From a checkpoint of a small transformer trained on Wikipedia.
Size: width 192, 4 heads of 64, MLP 768 GELU.
Architecture: LayerNorm before each block, no position embeddings, biases, untied embeddings, ALiBi.
Training: a variant of Muon for these matrices, 220M tokens, 9088 steps.
MLP neurons of a small language model. Each row is named by its layer, matrix (down: output weights) and neuron, and shows model dimensions 0-127. Each number is 128 + 24 x the weight over its row's rms, rounded and kept within 0 to 255. Numbers have three digits each.
After each neuron's rows, "fires before" lists the tokens most often just after its 100 highest values on Wikipedia text that the model never trained on. A number after a token or word is its count.

L11.down426:096132123086132156122181151134122091155137144135103108159127152111158120099084121147149121104109092128128117152130125136093080130122145117176104097095144079110121108157128147121138150140145128133123107129126169107115092138119124126109109146112102101122126124120154160150111130101143144169108106130115118163095126169128130110122130148134107130105170173125119145121122102123163122143183
fires before: " " 66

L3.down680:166097132103145153128127126097146104117143133168077149166100096157146124171126106122091119106140151120137118117120121130130110114155125133129131138124107141165165134104098104117179095137125114131099094116112068126116137129133125168142149059112112154136109123130106094133123151149151159147137136119053115128129144158115079144147125148162112163162151123159110109103125152138110117107134
fires before: " |" 73, " |\n" 10, "-" 6

L9.down703:124131099118126174153148112130116138147138159130092096071134115139117081104100099093129129124159133138133104119158110134099134152152083125118153094125186134153121125157152124132130144122098119149131154150108050127133123106141137170140170134104127134111086121122064108104131153122108156142149115147122116159107130145100094128140128139144083164156090173136117129135115120093104128121148
fires before: " |" 35, "." 11, ";" 6

L12.down575:113125121139110101140120098149113140128146144131145151109172136118111173090139126113152106114135119133133142143111116105139102160149127096121121130138158165174119132101120197134208092149093146090119121159160162156103114098102150115196117151122137109076113133124138108136128169140131078155115138135154103130093142099129073151120102107126108146102132149126162156141132092134123140120142
fires before: " " 26, "," 11, " July" 10, " January" 8, " March" 6, " September" 6

L11.down312:115122191082109130136091160085122142162122154111132098103114178094110138116185117135172109138121114129112155120115121122121087110108114091078160153105118082155125143096097121112141135154137127155183137132134157117130137146135109104126107145121175124152123170133107108145136135083086154100124104137117151103128111187119102125145138114100141147124144104123147118168143126134118096130135
fires before: " |" 25, "," 17, " (" 9, " and" 8, " |\n" 4

L7.down720:079088135098098130119120100103174108145177141159150110117122138097123119135176145132150139102071166118129091092130094141125101136151085168127153134110113119116120133094152164126084135120153130159116087133133109176107129115116166142139109094145139119171147099111078122129080121106104125087130132153144113133119121133162082136173119135103160149122138131110133114134137119169110138100114
fires before: "%" 20, " |" 18, "id" 12, " |\n" 8, "69" 5

L15.down699:155115131163148102113128151157119112125113146123171128116170109152127115143180108143096116128131117146110146125093099137124138129166125144136214137153141085127125136158097168131110127104165149151103125126133131139121106138117165099096121159119137166093118155088148122096103147112156118124121117108109166088107150114111071116155133122100124140143114116105132163148128104115135179097114
fires before: "ing" 18, "ed" 16, "er" 10, "ement" 10, "ion" 9, "ions" 4

L9.down408:138110115119144121112171110118113135126147113134133137171139130093094133147113141106104101142180125175100139136153145183107058120122151111115115130103138164127120162122121112102120125112146159125144145136116112144137153188146099126126119113149112115132118136112123105144108096161133058115148125118122095072151145131096081173170148156112144136157128109142113130138151120121137104118134
fires before: " to" 24, " as" 17, " for" 6, " and" 6, " by" 5, "." 5

L7.down582:142113147089118111157165131123130138114158089135128150142167122115135109130165119139192155110108180124109139119156065114159129132163177137102105106129157124168127102107120124130124087101138132103127132123132138203163176083097084139143116140137111162145143102143113128095145129117130172084125130123157139135131107077124107172165165100112117130119153103124120131129121127141092146137138
fires before: "20" 38, "19" 16, "18" 4

L14.down347:103119141121148174098094129137110154081161116167142132116148171138107109129130132138124104133138112141087119139150143089144118188144110088133088132154152131130131112109131131123162120107122137113162086162090160127121169098091128164149129179115148091158161148089113157158148159121127125117112128151102193104120156066138086136144089103099078170165075104151120133063093137129119135113148
fires before: "%" 29, "0" 9, "ens" 6, "as" 5, "ourn" 4, "C" 4

L13.down366:162133115128149127086101116138161131141074137126156115114159136157094170127121140111115164144150147100145106104115119138157192114115140076128124138107096106111106138133124158100135143146152128159144094107121140152107110148163131099106106130157145156153156129158136124123129074115120122111115116121119156117113157138105089121104169148144193161167141079109144126145114108113145096077158
fires before: " (" 31, " |" 26, ":" 8, " |\n" 5, "m" 4

L6.down279:129140085129123109101134107134112110090115127125120118133120134161149111116086089114090164108145111108157152128146111110116162155154135145125078150186123133130112128137134115116103096120094160107131152097093148130115081139104119078149177120169110133147150134137127153119121099119134094080193114119146077102141119107111173116125114110144090118102099123137154117103097137163047104137136
fires before: " " 40, " |" 24, ";" 11, " —" 5

L7.down693:065135139123136145085113111139135134140156100117141126157111123142122105121122104170119101093138180094142162135128127125144135131114125060088119086104135136127143120129153103123147124183189144154115147121137109147164103152122129103100102151094164108125123142116114103111092139131159125089137134157108109109132103143131135122110140109120145138125123121143151132112149145121151126139148
fires before: "," 29, "." 10, "\n\n" 6, " and" 6, ".\n\n" 5

L6.down630:155099138139135100180168138140131129155114119127117146082119133087138098126153138096121081131119128171104123161151140078147096148103119110149098130160119103100178143122133137141103149169142139123112164094129101110186143131150117145102114136133139147131140104160156118117116102172164106124101133124148156147094112122179114121152137124110151127117132132153139181151099141120179142126144
fires before: " " 55, " |\n" 5, " B" 4, " —" 4, " M" 4

L12.down220:134099157155116155173113123150133151107165125122118156119162107149134114128153109095094104094139108128131119150120155086131161153117173131115124096146122141162152145126120165217145109140131135101089092110156136112096139084122076137105110110119167142140149121123131150130102101094114117158126154173117100137114141165165104148097151116086148138101161116072168159137087136130097112118129
fires before: "," 59

L6.down321:115161116122117134106146114136147134089107124119133153140139121159144106124099130113127176119108110133134172123182133120126103132127142129119152092113121164165095101147150130120114105135156145122131123109155074158113144133097150128135141120110119161131131152099136122137094114121116110070167077152137042093105141100111169191143131114119118086105118144142152140099133144168089150156114
fires before: " " 55, " —" 17, "11" 5

L6.down145:149145120140094155128140116120172114126179107134155104150103144136130088145137139155101169117118117107147121086094111142105135153132170175147098114130117171091114099148112152137131113101118116125103105112128112139145122144100134105091124195173126185101141109092146151131095155141094120118171122099079076138142115158099082105129169129158130098139146140122125110117149134161079135137122
fires before: " " 83, "4" 4

L15.down615:122118099147107162176119148136123058117129090104132143135101147146168128100157138133121111157108105120145139135137171100103111130111140121115127152119110142128148134106115144139072153132127116131146099158144149122136118152114141130130098147130121127094103161110152173131113134106160137112121157172101071145131147174131114132132149121158149126116117173151135145111083109162076140118156
fires before: " " 57

L13.down127:161117123112121109123152146154104141085116099129146088151103121122153148163123151154094160112144144135117130114133126134171125122161142131127121163120131142135102143138140106081094143141119099125085161170147115096125146121122153107096133113134148146154127152130132200100109181133132136164123108128094097190169089127143154146152144117103099143145181102092136120144121121124121103126128
fires before: " |" 43, ":" 5, " was" 4

L7.down523:130105113126128105103134164141148100164123159135127144158143138122130115142107144117103100127100105145106073162091154113172106110117103130149128188121114144104126138101173150120082131209119135113154133142118099119144135147138153119104114146148148162126181104117116101143136107160161125085131135118141158183138151113144109105116185116147128141123122126181144174133147118101158161135155
fires before: " " 49, " —" 11, " O" 5, " S" 4

L15.down620:138114164120155124134202144144113138153137159138149143146124090134134112083100189127093184111117144155111066098110128120146168119169133108156119139119088154100110146156111141131099149078142154115100168119115127159124160133113132092111111105115112129172098130120151165095113144120133135121118131091146107136138113132091165143087113107118148149154120111108116115126130106120140127165121
fires before: "." 18, "," 14, " and" 13, " in" 7, " was" 5, ".\n\n" 4

L14.down59:134116140138090156114149133141094131142125146110107085133098181138125132105147141110139121159123098147116114171130149126152099114120168146135123096151119127141160116121093119130121131130099139101139078141148096145182139147134164157141134121118124160161147137102116132132146126118191119145133087141150090126108134117127098133157096071120102086134137097103126155135111190166129112087166
fires before: "u" 23, " G" 18, "oin" 8, "de" 6

L7.down330:118127136125118120134104129095105125134098134113100119130150129132097125085133068109148138103097154168123167130130096168117136155152103155107138109109173099161162123114150112125157136145098131142162154116111160164101129074160101117119114165079133137115161172135134128190102087126121170125113141144164107092129107102128094135102135149113132122109116141110138175128137096132133128122119
fires before: "20" 61, "19" 10

L10.down680:116148109140101137152149174122158092160121121138144103175115135141130141125141124120118142119099135125104125146100167132143122133100159142137118123127116121125111134100130123151142157128154131135104122092121144093132117139146114111133130123162104138117107106108142144133118147084140126121105137147120122105132143176150117071177137119126124123132145114147122175113114137127137139164150
fires before: " " 86

L12.down413:145109095177086152141103150156121122142137134124141151131107127140122149122149126140161100110121132143132131087138151106121095136148126145091123136138136123136144070127143106127128104131170136121132151134118115145142146117119116148124135145101147147143165119103115137138140123089140130113135104119132099139137107122128108118123110122118127133134133118121128083115094111162093118136148
fires before: " " 33, " and" 11, " when" 5, " United" 4

L10.down423:147119134144171103128122093111138111121157163170120138158126152106158159144146104135114162094089136159129116117107104151125101105139117112160117130141157098097149178154104138134154139108123133147116155120106155088085118116132142115100124110122118142159126097135098143142124114128154166122108113174119138119139107165132112169123147176148173128122147165159098106070140128179140128098121
fires before: " |" 20, "." 13, " m" 9, "-" 5, " (" 4

L7.down273:145079166186117141129150114132103150129109129127124149170195106128129122076108126142187131154110164142118106099132109145103155148143119123119139134083139127127151113172149101098121148101117117088131146122128128150128121089150142133149080162151127103142131127131122129143152077139121136122123145130195125097096065120119136109144137119117133100077159141122123090122149126141148136116108
fires before: "20" 29, "19" 25, "18" 7

L9.down685:171135118126182146118136106102127103138090150146149152155150153025085110166146146166146115145145091144146118120129096151130134101128174135115161155094123162113172153129131141092125105121139111147145150101084114084103144120119117131139101160101116124146096122137063107154150126142130137147089115140119137150163105130106132136178121080161117098096111107122126090148174121146084144140168
fires before: "," 35, "–" 12, "." 7, " |\n" 5, " |" 4

L11.down355:151136140111112161117121113127151152125134137119171135105140088139150113183148164112099113098175123115104169142145113100104117160110135136138145162125147158107144154149137145083118149114119115173131130131126109146126138134124128127136088096135149100147145173129113105136138098100126145135176146126119123108145167094113123139148111089089107132137102131128080132147120124078128158140173
fires before: "ed" 23, "ated" 9, "ing" 8, "ement" 6, "ation" 5

L14.down556:205146141139123156150131133134094144142073123158092128108140142156107139146177114143124116129128120142147091155128100113105107118132150125173106146139102108127134135090132086156134158094074146131121115150128110155089118151149138114139117139136099118128094107105129072127115118121118140144156123146120118160129123164141091140157120120091148133137114099108128146097122141172111145088076
fires before: "–" 43, " |" 26, "°" 4, "." 4

L6.down718:145146127110134087139126130154116111155144173147129141154127146126100145132168163148124128101146135157101126112146117117159130078164102122124109131116137144132108114107119127087145155130105132101149174108132103181135178131139119120096105121128067154098095155073123114102107119167122114141151139121100117130122115142133111115127154140096111146141133106143126142120128104122122155087171
fires before: "," 20, "." 16, " |" 14, " and" 7, ".\n\n" 6, "\n" 4

L13.down279:166154088110133137115105111119104139129127152104142121125141160151130134129125116117165140103102167160160127134144137109119162106105119103140101145095118148144140131092148105082148103102083139152166095148104109152113155145108149131134151150171131109126129171111120144111144135129172119107098108139120143128132117129158122157118149133118130126121126141191118076115138170119137133139123
fires before: "0" 55, "00" 11

L11.down412:138159174110101132159097170147131157137148163142127078090095150105090133123184154100176108105109096090106125103125172129125092097130163102105149136125149117163152124106086151151130128140121125131162154137136123134107151125154162086100115144119136120103111125129141132156139156118080141097152101137137138133151126153155107083143110100112127149135133113110153119147119118150105078139112
fires before: " |" 29, " (" 13, "," 12, "\n" 8

L16.down147:121109118089128131132150132117139177088128135133131111118104119159117165148118116137150114154122123172156153103137116178173135090124098131096132132130109155144130182136117096124156182130096141159159108145114130151127100099105099104124138136106140131117109173137103131132177130145143147100153141093124125135108125138102146128177110169154110150114139155151131112128127157172111135085144
fires before: "0" 25, " m" 12, " met" 6, "00" 4, "ug" 4

L4.down447:099132156120119108147128100142142117121116113134105114113143161109118100139161070147130142117143162142128141106147118155140149197134163125110093108171105132110116112117153109116145112117128153145154135114113103215095140118096150130080096149132107158184131090095123175150130139137117114116140125131115135112136145134131152117131133107099119140113109139144097135114144106129127098123092
fires before: "20" 35, "19" 26, "18" 7, "play" 4

L13.down472:111101162127099146137081129096172136160078114133166130101123138114090143128133161128183121129152137166101161090138121165111100102096061137158118122098107128131152142125129150141123132151146138093129141122126131127152088094130125123096152120126135109145131118102089099103160120142064147161102151115124125116150119146115106116143146108120110155155124123156141146126139131126112101162138
fires before: "-" 89

L16.down649:109085106131122117170133112156211127120135131143138138145115114125153112144136136163139134167129113105127105141085100124174079082160102127122113153106121177154149131139077173091134109132103118132127128134147095159105134145068117128118171092131102101118122119129169093121108148115127118059164137115129137147168178133111107145106128154136148129068122152156171156144122146116105146098139
fires before: " |" 26, "–" 18, "):" 8, ":" 6, "ated" 5, " votes" 5

L6.down669:095137184116126110107129137145193143137106080154143094106134109114093107124168159131137129127185130148096147112112101171111101137141148097112155129139134116145127106116128114103140150121138146102085168110145123133092079140137169089154147135141104079124145122154137116141147114143114121112177130144120125071190150103144136139147106130183123131141129099127143129146127123122155147126130
fires before: " |" 46, "-" 10, " " 7, "|" 5